From a checkpoint of a small transformer trained on Wikipedia.
Architecture: RMSNorm before each block, rotary positions, no biases in attention or MLP.
MLP neurons of a small language model. Each row is named by its layer, matrix (down: output weights) and neuron, and shows model dimensions 384-479. Each number is 128 + 32 x the weight over its row's rms, rounded and kept within 0 to 255.
After each neuron's rows, "fires before" lists the tokens most often just after its 100 highest values on Wikipedia text that the model never trained on.

L7.down829 [103 133  77  58 151 155 135 128 125 137 169 110 132  78 121 133 121 169 145 152  90 137 146 148  70 146 121 144 166 101 172 142 129 139 120 142 107 166 108 185 102 141 145  87 125 142 139  99  94 118 116 119 138 181  92 144 133 148 122 173 107 153 163  77 142 120 109  83  62  99 164 107 164  55 105 138  98 111  95  65 175 100  63  60 130 121 122 133 134  75 127 139 102 163 102 138]
fires before: "-", " -", " 1"

L7.down1427 [ 58 109  73 150 113 117 128 154 140 145 110  97 116 111 152 153 170 125 183 154 164 142 105 136  80 196 128 161 148 157 168  97 120 149 137  79 206 133 117 169 131 150 100 129 131 106 128 170 133 155 176 111 110 153 107 129  90 170 109  87 136  95 133 164 122 119 170  52  98 157 167  80 119  53 116 117  86 142 135 154 164 114  84 160 123 115 152 131 135 192 154  97  79 135 134  73]
fires before: "-", ")", " mi", "/", "^", " ft"

L7.down399 [124 123 127 142 125  90  90  63 129 125 145 114 166 121 139 120 136  34 173  86 133 126 149 190 134 159 130 131  98 133 158 142 192  81 126 115 138 149 106 103 134 127  97 115 136 141  87  93  91 157  49 171 135 125 110 121 127 120 158 147 143 160 147 112 107 116 110 131 152 153 125 153 121 163 124 180 122  94  75 188 149  96 162 173 130  97 189 146 143 160  91 205 139  68 118 153]
fires before: "\n\n", "\n", " |", " (", ")", "."

L7.down1811 [123 187 127 118 113 158 139 144 133 189 139 159 128 126 126 143 128 132  74 112 148  70  80  95 152 117 106 121 112 106 203 135  82 115  20 134  70 160  60 117 106 200 168 119 104 131  77 140 154 120  93  95  65 154 138  74 149 103 146 145 109 154  76 157 146 120 101  75  79 173 137  60  89  94  88 149  99 111  77 135 120 111 106  95 126 195 138 146 101 131 106 132 108 100 126 132]
fires before: "\n\n", "%", " −", " the", "|"

L7.down1623 [148 128 137 181 137 107 151 135 142 148 134 153 126 163 114 157 113 113  98 141  94 110  79  95 119 136  62  88 132 131 139 111  63  76 158 126 146 116 107 156 110  95 123 168  95 187 154 112 137  88  57 154 153 161 168 177 124 144 119  94 102  92 158  90 174 161 127  75 108 144 137 164  95 180  66  83 132 108  94  76  27 191 130  73 126 143 169 100 165 190 127 136  90 200 134 168]
fires before: " as", " to", " in", " with", " on"

L7.down1646 [176 131 110 162 103 139 146 124  88  69  90  81  96 192 164 188 138 128 116 135 102 170 135 153 149 176 152 106 139  99 174  99 156 143 113 113 106 148  87 136 177 124 127 152 112 192 143 139 154 101 106 102  85 133  90  84 162 146 154 173 159 104 160 184 141 134 113  98  93 131 108 170 170 227 212 159 174 108 109 139 160 180  88 122 147 135 126 146  62  92 122 113 138 132  96 138]
fires before: "\n", ".", "-", "ing"

L7.down120 [ 92 141 111 128 118 142 139 153 175 137 170  98 139 178 125 175 130 128 212 127 158 142 112 125 124  62  77 131 154  67 166 126 143 118 119  77 125 104 153 113 122 111 174 108 131 115 129 155 125 101 173 129  87 119 129 128 134 109 113 123 163  90 131 148 157 141 144 111 150 124 111  78 100  90 124 152 144 117  94 134  96 107  74 186 142 124 132 157 120 155 111  82 181  81 125 158]
fires before: ")", "{", "2", "}", "^", " ("

L7.down1094 [124  91 110 139 134 159  79 140  69 170 107 199 132 136 158 104 136 123 174 133 182 144 128 133 105 111 113 108 158 103 118 126 139  85 163  78 103 110 117 166  87 108 137 167  54 138 100  91 150 140  80 147 103  97 119 175 133 120 116 146 181 127 135  45 191  91  71 121 196 106 151 120 148 145  69 135  74 159 114 154  91 144 115 131 159 167 139 103 142 163 131 156  71 198 115 105]
fires before: " to", " in", " as", " for", " by", " on"

L7.down126 [170 136 187 165 106 193 144 193 136  98 128 164 115 101 133 163 136 161  74 125 119 104 116 154  66 133 151  73 108 114 106 185  91 132 194 121 119  59 171 110 134 174 157 148 109 119 150 108  98 142 126 120 172 165 127 137 152 130 145 126 140 148 178 113 140 130  81 133 155 111 136 151 199 104 127 146  66  93 126  73 124 116 120 138 168 111  90 143 154 122 124 179 149 148 119 122]
fires before: " on", " in", " at", " by"

L7.down149 [113 137 121 108 117  71  72  87 118  77 142 147 163 151 189 120 124 159 156 177 102 135 163 102 129 141 193 102 139 156 104 102 152  55 112 139 136 170 121 103 134 109 171 135 155 137 185 114 150  85 117 117 165 149 122 116  98 108  95 124 145  87 136 120  61 125 166 114 125 109  81 128  95 150 131 102 130 154 178 149 140 116 102 125 103 172 132 154 131  83 154 157 194  95 175  94]
fires before: ",", ".", " in", "\""

L7.down2487 [114 146 123 136 154 162 135 133 135 135  97  49 171 100 132 167 123 108 166 144 171 145  86 119 100 198 143 151 167 135 146 169 140 140 206 198 146 169 116 147 101  92 134 150 133  89 104 102 129 176 161 150 109 148 156 160  96  70 185 140 157 100 120 124 121 160 127 114 102  47 100 121 108 113 152 181 142  69 102 141 121 135 107 139 137 135  85  99 147 140 121 145  67 168 128 102]
fires before: "=", " =", "s", " of", "."

L7.down165 [ 96 101 116  99 139 142 144  91 134 160 115 162 123 125  69 190 175 137 121 218 144 101  86 151 139 111  94 144 173 140 186 104 135 137 125  90 124 106 115  93 120 136 109 134 115 156 134 103 140 118  84 144 110 128  80 130 100 133 127 195 167  54  64 116  80  92 133  88 132 182  94  96 122 164  67 109 205 171 201 124 103 131 146 200  80 140 102 156 149 143 106 140 127 159 147 159]
fires before: ",", " |", ")", "7", "2", "3"

L7.down1521 [155 119 122 122 160 164  92 126 131 135  77 133  95  97 133 145 116 102 129 155 112 138 107 135 161 149 136 113 121 173 124 130 187 149 161 166  78  95 108  73 141 136 200 162  98  92 105 101 148 146 131 157  89 183 105 107 150  82 107 105 147  86 103 139 141  98 154  73 110 175 107 188 136 101 158  80 163 148 124 120 179 141 144 169 107 192 113 143 132 111 155 136 191 146 150 122]
fires before: "-", " April", " December"

L7.down1469 [105 144 140 121 103 105 113 128 119 134 145  92 139 161 144 133 114 149 163 135 101  80 169 144 133 131 155  93 128 144 127 182 137 103  74 219 142 146 112 183 109 148 161 134 211 173 168 111 134 136 144 143 152 143  85 148  52 130  84 114 132 103 124  67 137 170 129 151 138 138 117 126 131 104 133 136 121 185 134 107 116 146 143 200 117  86 206 157 105 135 121 106 148 143 145 166]
fires before: " |", ":", "R", " (", "/"

L7.down242 [131 162  76 103  92  99 146 146  84 133 120 209 154 162 114  83  83  62 124  86  74  84 138 127 190 111 221 110 108 133 167 137 161 126 122 133  86 192  56  84 144 176 162 216 145 157  88 104 134 129  96 145 127 112 119 122 123 141 132 197  74 110 128 117 151 105 165 116 149 173 108 111 101  58 142 164  86 123  72 117  85 128 103 116 159 125 128  97 124 140 184 122 138 151 108 152]
fires before: "\n", "\n\n", " of"

L7.down114 [ 77 125  67 100 137 154 145 163 107 116  75 133 119 121 163 167 129 143 114 154 104 113  70 133 145 126 207  88  90 125 163 169 164 156 157  89 132 138 123 119 211 137 158 127  99 115  82 123 120 103 113 176 166 133 142 134 131 129 133 146 139 135 131 130 145 142 162  91 156 189 159  83 109 165  75 129 156 108 146 175 170 127 172 136 105 108 111 100 112 183 142 112 101 119 171 194]
fires before: " |", "\n", " \""

L7.down1783 [ 59 106  86 170 100 132 147 126 112 169 156  70 121  94 114 146 127 157  92 112 133  91  51  45 122 154  76 108 131 130 132 137  98 165 123 113 175 123 107 174 161  93 124 131 126 157 158  94 137  70 148 122 146 107 107 134 126 115 153 141 141 123 113 175 152 138 105  95 109 131 180 155 172 116  87  82  94 128 132 121 161 139 137 121 132 136 136 122  92 162  66 121  75 204 120 169]
fires before: "-"

L7.down726 [135 150 150 131 128  96 167  71 149 146 147  97 109 107 152 134 178 131  73 112 142 104 108 133 109 152 123 151 155 137 110  64 142 127  99  30  95 124 156 108 125 175 156 106 105 103 163  98 149 203  95 120 130 114 109  71 134 108 129 171 119  89 141 120 153  67 149  69  91 128 154 180 121 109 117  68 135 164 101 113 109 181  68 134 111 109 110 178  52 173 108 162  85 159  73 109]
fires before: " to", " in", " on", " at"

L7.down382 [137 128 132 110 192 116  56 176 173 152 164 145 106 159 139 140  90 122 115 106 127 132 155  53 110 242 149  95 132 106 174 140 139 134  52 130 105  85 106 129 134  98 144  72 149 115 132 115 136 165  85 181 168 141 167  91  99 119 101 140 146 122 127 108  61 104 114  98 128 137  76 131 137 136 126 106 133 159 114 161 176 199 154 162 118  86 184 126 133 136 178 164 155 101 175  95]
fires before: " |", ".", "%"

L7.down2212 [136  92 105 183 120 123 127 142 122 122 123 114 138 123 183 128 172 161 114 155  75 131  61 139  69 139 155 148 160  88 110 160 202 152  74  79 127  54  90 142  68 112  72  54 138 129 154 118 139 155 178 120 105 143 138  93 151 136  85  98 164 115 113 108 107 139 141 148 114 142 111 109 166 127  88 127 118 141 149  91  83 123  83  60 132 128 127  87 157 108 120 150 169 131  85 148]
fires before: "-", "\n"

L7.down2177 [116 100 145  94 137 137  74 213  99  98 146 197 152 174 106 137 121  98 157 123 171 107  92 140 146 168 118 190 129 109 100 183 148 139 105 124 161 105  62 146 157 115 190  94 213  83 106 118  94  84 133 215 139 129 173  97 132 132 177 119 169 204 123  80  62 146 120 161 157 106 127 157 127 156 145 135 149 200 155 180 154 167 103 130 120 144 137 164 122 114 135 149 135 107 152 114]
fires before: " |", " (", ";", ")", " after"

L7.down1605 [147 159 124 130 108 165 110 147 142 160  86 143 149 136 115 128 135 119 220  98 134 148 124 115 221 142 108 123 153 132  85 142 140 123 141 173  58 134 120 108 124 180 137 112 177 119 120  96 142 135 226 136  95 105 161 100 118 120 141  76 112 157 127 128 103 139 151 177 133 168 142 108  89 139 183 152 150 107  86 181 126 127 142 111 155  77 107 100 148 171 133 136 197 141 117 134]
fires before: " |", ":", ";", "\n"

L7.down909 [ 36 118 113 119 129 120 150 119 173 148 133  77 106 119 122 163 193 162  90  96 137  53 101 117 134 152 115 112 119 162 180  92 131 140 132 191  92 104 139  78 169 196 184 196  94 155 161 105 142 117 144 103  68 152  85  74 120 192 128 109 136 123 182 185 142  81 170  82 107 103 142 110 168 131 106 104 136 115 139 130 155 129 118 140 130 147 123  86 157  80 112 117  68 160 131 126]
fires before: "-"

L7.down2073 [122 117 177  99  69 114 170 115 168 157 141 173  92 156 218 151 151 166 108 117 125 126 102 111 147 130 158 149 142 120 129 104 121 141  98 102 118 119 115 109 123 173 115  67 135 126 138  58 126 174 117  97  95 151  83 175  94 152 101 164 113 109 165  85 142 112 138 145  87  92 178 102 126  75  96 140  83 113 146 126 132 102 139 119 126 135 122 187 123 163 131 179 146 128  68 141]
fires before: " by", " in", " to", ".", " with", " at"

L7.down1794 [214  99 133 150 109  97 135 137  94 181 128 106  95 126 149 109 134  98 180  86 147 137 137 155 103  85 114  86 135 151 114 174 122  96 166 173 126  75 221 129 160 108 146 112 120 178 160 162 163 105 152 139 131  58 107  95 131 144 145 184 123 113 115  91 141 121 128  89 137 174 135 141  92  96 107 103 106 109 116  72  73 173 153 186 157  78 126 160 164 103 135 141  90 136  89 168]
fires before: " |", ":", " of", "."

L7.down1628 [138 159 102 151 130  78 120 115 145 110 189 154 164 173 150 148 100 122 172 169  80 120  77 101 154 195 133 177 143 189  98 160 174 165 131  99  78 115  64 127 158 159 118 114 154 114 141  99  93 187 110 172 154 184 122 135 143 137 137 172 172 122 190 108 122 106 102 107 101  95 110 136 132 153 123 100  93 100  74  71 117 102 141 110 134  90 115 124 124 151 165 162 147 103 169 118]
fires before: " (", ")", " |", " −"

L7.down1024 [153 147 133 153 135 169 120 200 103  84 160  99 110 104 100 132 152 118 152  79 154  81  73 128 107 120 156 148 147 106  73 132 123 119  85 111 119 111  71 177 146 151 150  63 166 161  92  90 147  76 149 117 134 150 129 162  70 147 185 130 188 137 134 108  88  99  80 153 135 145 119 159 203 161  74 181 132 183 132 119 149 129 140 120 185 126 114 102 107  69 102 138 124 113 143 163]
fires before: "=", "\n", "vent", "\n\n"

L7.down1962 [ 94 143 131 174 119  75 153 174 144 110 127  74 148 120 111 106 199 155 160 121 171 149 129  99 149 100 112 114 115 108 129  54 129  98 170 127 134 125 147 170 120 147 145 132 101 181  82 118 157 124 154 100 120  99 118  76 120 117 133 135 128 112 112 143 162 142 176 121 171  86 143 137 100 102  94 179 127  67  92 119 125 153 140 130 100 138 122  83 101 120 144 105  51 143 102 114]
fires before: " as", " to", " is", "em"